Weights of a small GPT-style language model, trained from scratch on English Wikipedia.
Training: a variant of Adam for these matrices, 8173 steps.
MLP neurons of a small language model. Each row is named by its layer, matrix (gate and up: input weights) and neuron, and shows model dimensions 0-159. Each number is 500 + 50 x the weight over its row's rms, rounded and kept within 0 to 999. Numbers have three digits each. A neuron's up and down rows have the sign that makes its largest values positive.
A block is one neuron, or neurons of one layer that tend to fire together. After each block is what it responds to, as a language model described it from the Wikipedia text at the highest values.

L4.gate105:492490569504584556563496446484424446585471487485447499434453511491540520443576540453521407523451557431507424412485533478534493480539554523464474444459439451603482502547577451541539507489382439508491520535586457526476489516557617530528471448500501451540460454499491524434568573545441476437430567446490554533418530540461546497475508409551581525510459488556493576470506501428450547546510413460448542526471530487534558448501599487491493525428518538400457598460406459411466601561526527
L4.up105:468533396531459552529424465488330486512478458482499506515435553460516468508640436440535506576527503417451437552562560493582460421529421534428487535506462399526503496545450416494593480472435458444545520500536490504532482532579484459472476541472469474547557500453430502509588514524417510549503524466429548563547454515535540409457505424568475534506528490490489507531523396487552474449419405474459525460448468550558530544520512489426518577459471483448555499503479504424573525465632555
Paragraph break line

L3.gate75:565526432487534526564460488500557549546575538591528566445566494454462453500542394484492542525463464523445551454504459451419536534610519523515520469514471443484502512543435436481556475422498429548483510503555356445484523561552458502488570454589557593569486519499469437563431501470492471466457488480552444539510520451528426610485485508395454529543447389498533572459509544470525577411457487512495425475459569579531488562478536548527563512535494502443519544524394592472571454441550572
L3.up75:520469552498536554456429584601470510535538529480505515504500512495403515510515510642466454574417497462403511498455452508488506473508519556557546500542559558462542530535531447448491541465469552545459524538527563506455446506532323540386476508427552525587589413533547488431468432455421510466467524506526519530564478515561440559464535474437429511528567574564517483516602471509491543423466470568529433537453591551499560503386488468577456529534525492545485524549516576575515571530463474
L3.gate220:543517566591423560546511530489494437443484474493481479554409439473430471509471478481489424549512503450499556508453444429524466464464518523583492426513490527471596526422510502460550472588588579451450530430486513470384399575580478543517529499484519508535548535512421502563484472550519568516409445470464466463583507538563451472516617492456507517520495562561628560492578512581594551551497534516360519587460518495452527533473432540517547533502539539479548481555466522476373511465523505
L3.up220:503522501634490507525485448513531466493565520553427536560444469466513505508439504487554564425430496492464587455513399380502462529475535541492504504484463438475554508502476474486557528509535582471557505448460485504435467532466420530491452460589547447479452593502492496464463491587601478498547524436420549459516522600505453551493545528566442545532506414539559475493540532552537515555521431509457496598508394537386439447555440516525588547414488516543441527491482521397531442536529663
L3.gate222:554529573575438457468577477560473388398557477512434491563543538455485419448470503635550524513571408547512462545521451472521519470502467482492451469411540428466426487453555605515393585580418471506550475541552498559467529457452509414491625475446511522481515493515470485546484450504530520453527550528493441476591542491507483461498556457522528483505436569434506475457454513534542512509495475398544421491442493499471551449521544474539502468454513503519497431417474535474356562606573474
L3.up222:536541471481518471499582562513485399413492431449438431513510443497465468442439561535443579470568496580526398524606479486482494452426457530547510504422494561484461457556441531501463531534452459446542450569538506545473500441435458479513611440486431567548534471434463435519491489480588453440524551564531405495476586493482336587500519421592543497401512581507471445470468491505543452490528435432496473498477512536489489420499551507461494504438507475504505499560507534585475489598436583
L3.gate228:496544493529520443439480458530468502576610475493599434514444415560518473459433460542431479527519418543540450601504422491473487480414515443493478507492505508475439437468522509517545443496415541390446485537476513596507507438435500440526590509470500593523398505473559634439467605529492511497488444494494517514421520532521513487494492466418499513541616454538470435531499492459515513470572387515525453530396563399499539479514517431557524364582502498506535485468483438461473575476546508
L3.up228:480544547654490370402544597575436523527513496470480457534505479482458510508490517557494537531533506559505496575447419497550524476600392526528537532436518491529423472521540464502462495560539493538501537516524474404487506560466487501473521464384423540484422467493495627421534482465530461580468504480606605462528564554456546392468529498482512445539551581517445508473449470499450441442548475537588549556522533423495514502572513509561483474548485547516505377557573495517513497546498582
L3.gate416:447552561574480527537445435507575418429427459586478591509530544423511512432434517525419540584520466528509495564477416473440493566549566485623590490444573443483529471582566490476504446502547434534531490535574551527494498485576416514590557525421476491492411495527516464461478498587479521517497431530383496504479525532476495516541486574472507458487501571507503467407539507453595434521535458405393465496496581535533453468442506505482584519442468545475485498448465564387497529437477523
L3.up416:496474601509635492523540566515536475487455531494408613582551511477488495427428490574476447477397489578529416495566503441547568470583505403538565481498567536570504460452480545496494527552483523465522497485543514470549602412479510419464560531594525488549535524513562503574548569522549521540488496479490424508580582512489528501535506503494473489529498469598491459516444333519527490452538495529433641543531512509510508535462473443461417532571498546602472512528422489483471541571505487
L3.gate419:627466461457487528510518541510505462520458501507465478588415574510452513547516451624537452549508503535557596528527447446513528439454523499388527589512452508459508496505500491482545486545449566549568487491625574477562438501470391536490542461526554434482535498477503499581517475451454537457429440493542599462447471490483444453377557476415430502514479500512530401505480450489541510401494506577560620542519557580514466533510450412534518527441528530559413428444500529468539499566449446
L3.up419:585491420626530481565439517530544629544491433417481498535519558447523520565508503532565478467426523640540523561527584450441559464495569522462506590508535507466556495479525429379503524512426463579498493487456540515509526535537528543517595429415493552529511545582530519575483471463360459476510407503529534446510460497568457535539534476518429523572536496466526403516500444484462550473424545511435474514509485430564546446509580438524535509450495531507555542393463563512479480487499445
L3.gate426:546469596501406481540559479444542501385532516529440474588557491583496521448466538600434432498610446579415475548441505494521479427536506477392539426473493474427480448583551569515573429519535543503548484486420625531498463468445469472453554552516507446468512465499564435459485472429501504489469513449525420540504543456399497486467542465542478480411468499503540517556407523540548437537545503488398398537456475557440532482534507485552469506571607513420547490466512525507463518530470416
L3.up426:512476632533524513573483478517473373493461508530461440487499399473552434550374525464434433460472522497470506399540366562551466510483453453570483507498407555463448502464516543507440608481599538479587529457483461487551432470506520460534506472494561506508489554559521568462523544573487473465534542430407539548450510524429558535432544419567458584559509530507475606526479450477520524583523572472403516528461498496502470524537481423543490501477504470577508520524477591530407448492546561
L3.gate511:595411476597581551465521573522560474518517530541480547510527549502542507510426492500472525485516438499464528441548471487465560508513416538539500600422615503482577389524514447472481444509504555506488454546563524444518594504441393444554431509543491520539530587553553564447423429466524467505483584581530479571597510523515481482467565424427493376557507482505448391433542519474482488468462543502479463531544501571518597471541505516439509562404424493513568511524432479536456567510517434
L3.up511:519499538446490443487433497481523511448454463423509528523499542444473495616533474526495454536443511429415484491485442458386546478458455522579522515560500504485519502474499534405433436443403554552525502514513396512525411448615392494553416483481510515595479502465476411504509534612541508532600520437518472480391545600532503476506490535504622425496497664561526526484468453462430502460535444547512520496499534493575549530549452510499552513514489507518586443559456515521526489444543592
Attribution by and list colons

L4.gate482:596507480542471483512457541514562469482535481481432565434582559496492471477529547543481544560515537482464450431495555408542514552532577519481504532636484497485470469541516431454444468504524530528540532484488454469493474587487404482514488511504523575607510485507511484514438422545468457387552498524523523495560588552510544553551480453500550415550413502619540427436547458500546514581587451524387502505515584472475531629509456456520589445487468520559516458525461446495591581387419470
L4.up482:582510552488527485524405490559536448568548524564423624548481554507534517507430548562525516446467572479517496440514453469487513620458485464451513469587474487497594459503544458481439417536446522536573494564493382470396571601515425486471533519500538513516510422606505532405460480537500485379521480513427615502527511508536599437488469447494475485500465520537526504412551486428601497509538472576464488519555540447515553534464507481462533492498480584580514491538420465561450511460412521
Connector before a proper name

L2.gate126:536542440478564554528436560530634562485507541483557486445476454522460524497513440498515510453550489467576535428520558495500476421590486531494612498453495469390513498436551443491533473406528469563511481616621490535432441560542426567469493510467475539485525563485586520452553556535537459573486488469524462488583490496480550442506508429532516441517629530453496514415456421448543524485527517602510539548539502540428448453533405588483591591502534482560442523538528553478533550580506481
L2.up126:605490567466435540477461515488552407559494441503504547510472474518497534472576455572400422477470510479474482451448442474463528444471488503470501527540460455493518481514469451371474479483456507493464494525381558455454484603530566583460425543480491524610504437417485464553481541526517499451367437463460464420527550524523516510592487518386566529436506540544487574533571442551399384511559464542470493508386401546502554491478486474506462512466510433548495466577550447439458520548456503
L2.gate142:555478513454506575566465468328532521480439470423523495452524466473466488501508454495465470520498533458471498458476557502396430474487527548523574649467476408447484502499565548502562485427554560440396405505500497501441475573519474483515510554395432557541505549439411461525433492481555489528556502494497446487507586523457526574470544462525656377472459522571508538532481459554494521646544416546466522510500524560457467501499462523470489522482495405510521455573475477467507530541545527
L2.up142:501541542454547601519435432536591466539510514534477491420490537456578635590529474553462521487559486461520468444527534514527495504476486441550435519542483465539460508458485474544512535435492542618497513522539423552542494558484533581572552582464417432577505480517479425510589498512581480562504464504484528499495449577470443475584444458549536552474542503496471500565433515450506409535564565517473497467430475491449520504429466504517464402668491530409480493513543436392522454431611490
L2.gate336:596533440433487533496511451467503486463551486563554489519530507621492445516492479535454561586496503503456535462492439363421550529514529575535597535512424513465443527461585519430504473451513576496507470492431454386435543517510460494537528489505490492553499483462479522508412463463410534523491452568580465468514562497471684417461542474484538434469375422470495463427530462498524512466522482446520507627430511568575511529516556527468548551491561510522472506619497448548552488443469526
L2.up336:482488574398540580506516474520466450487506566483487522454523535434493538597524512473433518572425475507574526527470435407488472474451558438540500488508536459481403621554476436548526486534458423503496476519441494546467423487480412512560475586455580516543485499519498452536473505546577574454446494460569596482528510609553486539403546394519466462493514526444462474521400502518447598502503478529552491494519633419406466620463434595526565477520498500490529486511536447505499503479429583
L2.gate365:536538426469489522469591551463483494445473570535492527450470540507452501574516513486453476511558520463612518449510485425412519562437427487440628451577409414549488567439543508516567418500463517481549483519532431460487447531530524489483414516440580446627440475487507443516468440516533600500465519582494512516408411529525557526469555493502543471577452403547539475505496508539585500469600469508449505547498476599450525516490427480427475515510605410539506401541486465434492525444456499
L2.up365:612507472451514608490553514449518550494484474588527493509416473533425504539535416454428542525433542418563530400503371469513535465516487442562603564478582508535539529534472519538386631420474538510529505473527489451473431561464476503503420404396522562510426428527503471578512506568551509424479550516492538459580420513507486561507532420514479454450466480428592543429535564524455508410529481586560529470493507450534571497537500447475470432550520528473537507530476481510512527469482533
L2.gate452:502478434422517561541475515446452549356549459436477610467512438455476512455514481499500509547519454447567439531535420438459490547419573531482401549527447443453506486526470403443529430528456564386578519579477499553542401502635558491529562486460499615500509495470529475475449466529552516508417403497471450476528455469516537544531532532412567524527505484557543563438568512524549493511458450523457405519460505476456496424457501461491556493498447401418480470568496521480524534471586549
L2.up452:557516463496487618609518482525486418465469485427450524440578416505491610499553584457488537454466502449567540476478471568486427516556536521490495469513536514543474498404554478481526534452593483489411521574439540496439566567442476475514511482449461475452474431556395485439447456523460519485446477437487445480518584554398389519476492495540496547455463471418450459505521407527550400420579452513524557478505394445483466517453428593479535496485500506445435524519445537513549569600506448
L2.gate469:501556443489458474535553504518410449429500510436446489465534508578465465530507426530473435566393504538520477497467498458554451506458441461556553549578526445445527619503465530478521515441489450416556534501512506388511535480457480506517509575572465458610447462450471417564486577445507563484569595504494505505389462507544449452442533543553455479509456479434497501472524547485444516427559460421468575421579507550533595523516423513523453499594465552546534559521439448626581504433563498
L2.up469:534495424426450523462480501490511572436567460497446500494580557447626470491509450467513551537529562436518512424514497431541501553473433517531477496495460490493496529615508406598514513520448487508460528615443478526435461619536389431500457401514478552521522502569459490513530437512597503513435393508443557490536572537523496412443624480501544511415473595468539534494532530499502547422518510480495534543467502394484447549551456466491460450494537421481478573462443506498569571393490507
L2.gate488:617481515353513552458504450446505534453525431561527579485501606542487530512441547509469423598507452485571511477486515449472486449507557477509519515486485428500497505494555446467550506445501482406501422547562491440454503497497478490432522410402486489627525507431513563517478502513354555539454418498468514472486460496462523567547448483524608411466474456460566543573428444514553465510504479437515469506502449450437498546481497473561405497513510475498466527547586433520398630498583485
L2.up488:506505494465529575517527427434488502503523505561570500584532545533494455525560480466537505463540549498452535470531510456419561479516517475530528564571481405463548511500486353570431524457481522514505499466488510525464601434515481410454448468492579485560511449532409580617452533450471511499461566482577494457462501561463485468474490498556512406482475447499449576479640504591412450411421472519513445552430475559540525514598472569544402478513557512430516549533483575523415548587440452
L2.gate594:621538528450497481413490496486565522502492440531480491474475571556471487458450464524515529417532508495458444441599447394564598458547529456519481467557408476470515525495536468462489425463484562498512461482494480459467539521527457459585480491531441495549498450410445410538503426465386502551441523542523520481552560566501570474493538554528664462482506532623521509450544454596443464525454478572511533557558449487543525441490474486457426573372479446454459466514441512439564512499605535
L2.up594:510447580527484445500505507540376417499425573489572505460393566479463451453463439487548556490549520555533490412534534511469542620561416583468506522456502478557509606541500447513561545436477642487480501483550623456621553511491480472592452473511522446514551544510549536453435480479569609564422532498532513521455487547556539526505566517441561465475582517491451438600416454468505432526492509483506516476483459480443501486531461516512504466453515538464480494557448582504477480438568431
Section-break newlines

L3.gate172:494449465490537504503456411393597499475485508438494505475479494451353502534450481464526547567516562481495458562513543431531485463555511524460505640481521465464548536460538475439521481415447557431454484530444492461555487587648434478588485473474472460535527466442387433542451476537482535552553428441479437471569536589439538534509579479512597440476531450486549467468481444531491526529527402496428620520508486553482514483467524473458508547516496499435538485613477490573583581506527466
L3.up172:433536546464410561555461481541431602478511545402582523458490499453536485504576492539506546493510476486456533592437395520477565523389466549579577490597508445485461506476534559461437536377491458496522494464536481469547565518429457576555517502511584421560442460519442480478561508474522436608464553523481516549523491456560563506460591564505444532463482489428487479473484577435501528506506467506539588546451538497575569469521479504508541467479554463605389453542604450465557508460495433
L3.gate236:550529499508486451545500402507479424446408506459496569452545490494420468507486565441537446528534433513493476537494561515516510472578514503500454402569541454551465601515600513510519451500465430556456510547491435502523597496478550493476476470481505536526469524432433579607591515461438488519620353524499506611549474484443429453472500421591435560535485445510492540521442506603473535592546474400423459494494433433505477562497509496532486537473491447410563436480494453557430460461524518
L3.up236:544529465482424435484489432516510415511473589472451543515485529500385535525473521432509500605525552523509390545421497458494493482534544471541455409547579570570469532519544441477576522536461410534434508651450553516473512514495463469511485387526471525528521504440442526498547490528448422511565414550492564515519483546481467482444486447557542584475491612541500543488453552563469509568503365516455447455410474460549542478541451530527472422515536427460502410493574527501427556430499569
L3.gate237:556480555548526482505467393428483452460499543486471555567595545575434553485482470524494465495470479449503484527495506462541534454503514566425542474557469487536594488479456516349591462399491536474526459434478432474600458493442510437525422523490469449567498515361448476599468406553497508502517464551532494467574646558498516538447527453461618458447572511521620459540517506601515516553531493537439495553464496476569493527548479445459454509420553439455475494569524523474474527530486526
L3.up237:535453459480490509474470464512461475475540478489535591442548512494438530471540468573540551567547599438475528462464676523605462506435544531509515525481613440363497455467556391391514506447599485404474538487434430458539447492511531563534506585535621428555552498509563528518413485554504509477542556567501525573561476500500479465502522623483453496510453464538515526510533500555496470565489467470446440529517505444523506461412541495511431507499547534475518562549512476437612493487527460
L3.gate490:572560538437496571392550452484440464506628507458460568482420494587441515528539487402436507547521448470496433574513498556513558390478543565572508503438476415495513470592548467510498491364461393475476447489621570501455474465549538470492467448535491394505512505572468489472556534559483529578469555446505519509560536508434539525383501443497502494485518462468559536490491529570485494468464499566485573515400410546481480425563524526502442468542570496422540512486560424501533482535526480
L3.up490:625447478504500609435490419433521450549547524618405548443398560503463501527530482532514493515471515435522491510591522510565555510480534522490517535475495465524566417562497458488633502457459477419467493522554435551526517503541556457498493424517587449602540561576424549460542536588504465593474539535460520467544536577451450567424405517572525571518560512451516508473468516531498508526469443482548529495497457571499487457599527518548448541433570399507470445541510447511572551433480486
L3.gate556:494498506453545561477552466432431548488544520513545522512490499538466470435540439595571473413443464379493476558523382419580483496538546482478596506466425407501456510503450399488518517455444509549538408553599430473480571496544527476468516492415487618546551521558515532574480483461436485541585457472562493509431480481427536407448548486555467519474472477531479439428459487500527508445444449484510527528433506561486532510560509500361440504458594462549483544540547448467587459506537590
L3.up556:454483517449547542489534436468426483551528537497443469486490508490504456498501453529539544453456459427433430477562446397547590578583512451470550500464426549537534479512510429512548517473498480590560461606517450550526499550531533480537614542450555597557520501513435499579521413454414511515385450506532609556403501478439464443527468468488498553478452501512423432409455522464503559478477472464500596552447543485473523441585496524468501538505580411480530489529607453511535519579439609
L3.gate573:436545555531453538427560465469400449548554463594504545514457465386398505463478425481502513493513478518579456552438487433512516513486524528378579496530545457479453530516586539467536580416424488554533542534550564573428548486510478447545528450480516457554537530529435448485595471510533482418459516395525479551419485553433529516401495466526467530484538521508551489453420425519535513490500402477513593539543515566497520425459477456446530605535497570459460526532465411384481564469507520
L3.up573:488501522520443480552565463465563443459371474591531539504440511444447445487452448456543514556533540521557497526520529455498544553510611554404484547550498438435476486418461488473573493527431503559623496469529426549571525511515468484475480519484483476550473565494459571464491497574567450474507536396564552493416529506475513516433402424544510460508502540512505526477494412512583598464505537445498491410492546498507472470589423396512497406481579483436465366538544476410522494418551535
L3.gate579:537484537453498464490495473436454518555473502481565538454462536546399448459520495437540458461450501523478569571464450462468543418451535590521513569574469490459450535453573501400478495419454609515516490551530492479452467555538419468588526472412547452563464448474524514521538446460411538548575461545428493491537471511564632423456451456468530463464480433491485587489490495513490509518514473517494454588507507493614596469545455447455567569473564473440580437582543436370506495462550421
L3.up579:502577436406500543466447547473570536458400421459396440543488472503415500556421496563521518517579515460450549412517416455556471507490479433501631482447469361464529488573441413513531538555438434564489486494426457481464445433550537505485463535494498545492436390506588437575477556475457495440449483456550507459536486566506531557570566558456550508495520517458477459436455550441529450478517486480490507483444632507507555547489462577500538494601508469464490602475462460483506477500482459
L3.gate630:479421480433533590471505479519477464453478501514515540567472497522424552609565466475569492561564565440432441476527480482471536610468417499589597443542438494462474545479469434482544459469433592523609525546444473479579523495543531543518502447460430456496453505555587588578453476533514574546504538450584563528487444577550508443452565482446478528515432543592503451442497404516442532455603481438510542564506521480570478478441522533477501580462570578457518402542530490501496523446524452
L3.up630:521452464457554560513492467464489486470564530536524514507468495487476473594589471474564478527540562441506518460580502523525520606421459524649578454521493446480508616480485467511492463479424580550549514545435418504579520471501552537490460414438432516549505531552560634589471491598581575549519564463607568524501456569515521423444610490430530456539454499544512477435464430489439536469550542462498491566531488450543509509436490513482487569417566582473457423530532468531504499465541493
Section boundary newlines

L2.gate6:589520504459502514529428408408445525529575525420567430457534506529537481605506550619524455547544450475396475479512590466490525443559500489548513579503541442464512445442491503524549519514450320496432535379490375481453515491452519439547427457471504469532460439464490485529541551465553424453518439504475521506447471536533495550505457499513460461515492538584494577590578474464563520475488508422525477484537492495473585613534480523491368499506463578473479557460517496477476468479502426
L2.up6:449548407530509468448522558475477491459482542434508386505460424476560482571435544525523527556478543537427497458482529577518461516600495526528406602471473464504557461532517380491449495521553435538546496422491567472538454478543517517442499585542593475430543496505430454460560589493562510443419551530523521564543545430617525484558524471468437494503573576477430486470573440442583537476527539449457562421351590448481498456492526429533512493456475475433444488509515480536543473513497565
L2.gate38:541534489429412467499442558506519518445569565542405494492547465579462528575582437577506594476541548472474396471521456478609515468487489408522448572532469504461547488527440454440476415559427533498479430562540571443479515368478511504480462559562488495556503533418498497409466442516487576503447481513476567458402481530455525504518549526464516472498440645518462549472552405586495459433511460476467526519480487456531489477482598451424504495458573503488459435497521598493474582444545536
L2.up38:458530468410424528571597450498583467518506517448482490493546577558549463466521553547486484506605474521587499442471579498468473565576519563518567482457520507456558441560533432518447438464481477472449509587413556515573585502543458501489506459477416392514573470384508505590497504433469472405410440562562408578488576536487533482518509507555455418550400510495437485494545488467511548533500493453388422492533481582517428512538525515427431539462563454446521499491489523542528493571492483
L2.gate214:591444397523471529499499445429573525448507507485549513553471552423501481432479513480484530395534540519532436470503486521536532478479530563510578521408588474562476470541508444502540568502564433588518491568573396450508520500553469357459500536475538507486508531558528422466556480408585443472522478543488447457501576528474482567446508460490590579569438500420491554521501415543549576532541475536451460537554400401443441475477542512550576514525573457546474530508504387478492422483460441
L2.up214:486461483509499443518390532454428495443507583490447426483605509416465388641486483509523509488488449505536379494528491520557564446616486579552421479461382569540573452546565593546576518522545491446425470481473475435459462528472531399500540453449500596406515462510469456472536447533476461540544511481508528494502515506521462461539522531525459558442510523494483507558531520459547536409453431477484560460448462563501576544498579479535544504464546565540611512457484601501559520523472468
L2.gate303:576463436494465498481468502479448478584589572507509564577471528486539455555496484549520534527512514576491494621492525484534525550411472435594448494485488438471493479464397530491463465560429458474482499540529559512534460427448529468519492457530545457561418448496520468427516399432559489388482571424499544514540569586527437486442534456403543416497557605443523490480453564483454474524552476652566456511507526513507550553527535496458418473572491478591602418516496542506503576514543544
L2.up303:518532482505500541576517478484532463524517541585441522512535457551572490501441592573458498520456447525552480399425545515510514641511568493486504426549471497511572506484505523543513556515529424522526531408504558424483503517492437480503463528542542443626514412450486559436529503598594435452479502532572468511453504534484520572457486486532443480525426460493481552578389538427545507568618478462502591597522601592452552609500519472527414503444476472457503442419485547528539504559483528
L2.gate391:546503573544466548424523464523432555472456466435533518438490458506515462552559485502517523539500522514451470505514560433463500534517434570573486569514505490475460453446516456478471402536539436467449476483458482558509456452550602387481554523472539561446551437503422479461517512515536449473537491561527475509583483563436629410450411424455524550606591548570465414447442492444564634542582493561402517475493544604485535541541530540511458497423557517509563454448537449484469442460511551
L2.up391:557470474494428514505566506505467485569556491575498527602470454571546467481542446468503612464535519578456487519509471461461564487437510441434480583574487480555485539522412524549461485576497459561529440466543623577406462448547484447472558511482498519579390525528498488452501520457474494487512611409576540581527456503553537472442487453572508464465514532480494436505492475542534506476551481618497467583486562518513549580626464512457483504387545520616535423490549578456523537555492560
L2.gate480:499490570455477418472528551495486480450450537416405535492490468428433405477520519499424402548510460500349535427448534510503486486497490490429513497430486472487544458479482656489507500473482462437340483481497521417454438527525490529537558444501482468471561561458424516497535534526527568550496565433516521514465518486480522569411444424596519540493503509551507432522408473442511581575439579527518552410521473494526510639491484489517464448514488572413549484508395474479473531487546506
L2.up480:480454593573545521530404448502540460433533434497488500394479478573572471521503505509494524478543403513502446549577393457535494509493454538457553521485437535625489479525566434577514567487511533535509529526517615471495492461473511501467515464499521461542458497514548503537563497559467488517577570435474430524477515512598420567544478488543443559586501493512469408524532564530584457502558521576408463546471526488492482549553420447461393489587450570591534533455529651488509587450520483
L2.gate560:541580497450440511540512565482473452558542560496482531547461449502609450474452436499530492569462544532515523477560548452546565522569567446565526632441577437499501556460451491477443565530476460501501502462537506539508479495476562529478469484505537382572543485498516419541454503502479464449358503517604528449484488465525576441511468557539540472458478538409483461425562549486529552484533479493528561555434417539484643497476590521498484468423584493457511547527408365414497430483536524
L2.up560:498420546526485474419445553495415532496450565425596409521402507554537487524483492535516450494519502534530450454485521546476454422499524520469471538532466428526475560550484591460375597527477437522498494531475560508475570533580466478560443479513518464592480510476452497531545507529425486553509527424531576518520532406543517506523547464454544539461531666584435504449503472573419423445502518572480536518456591497526603486484494465539409530462619514550612462521520557530439498508485566
L2.gate562:571532400523475512585508487453362453503536488437426523483536499518468422534476567570637576527501522468442518410572504517470461556404468518660481513548460454590511546538500436475507448489489408479456449444442508427509481522407496488464482512495484498507521441504454489542522464551438410434474593531573397559536535410513510470488534486534557556485455551439439600441524554462541508575577506514458488495436485514547575534547472402467469474477539492462451444488474458533493528555496516
L2.up562:573527502528484399409475460524474428496526538428432475455505432542444472557405445472439437504486498512514516483539527514482425412511510502528471520486523416514499521476542419527455468516591456512543459485424557471544620479487419512588535483436570518541456470543478464548581483485385504455474510505489523572554384459536477556525504528572543481451490498485420545419616482451539452477578632417419494554513536400550559473509520508537489458398476586485548465426535490545488546555540471
Word piece after initial letter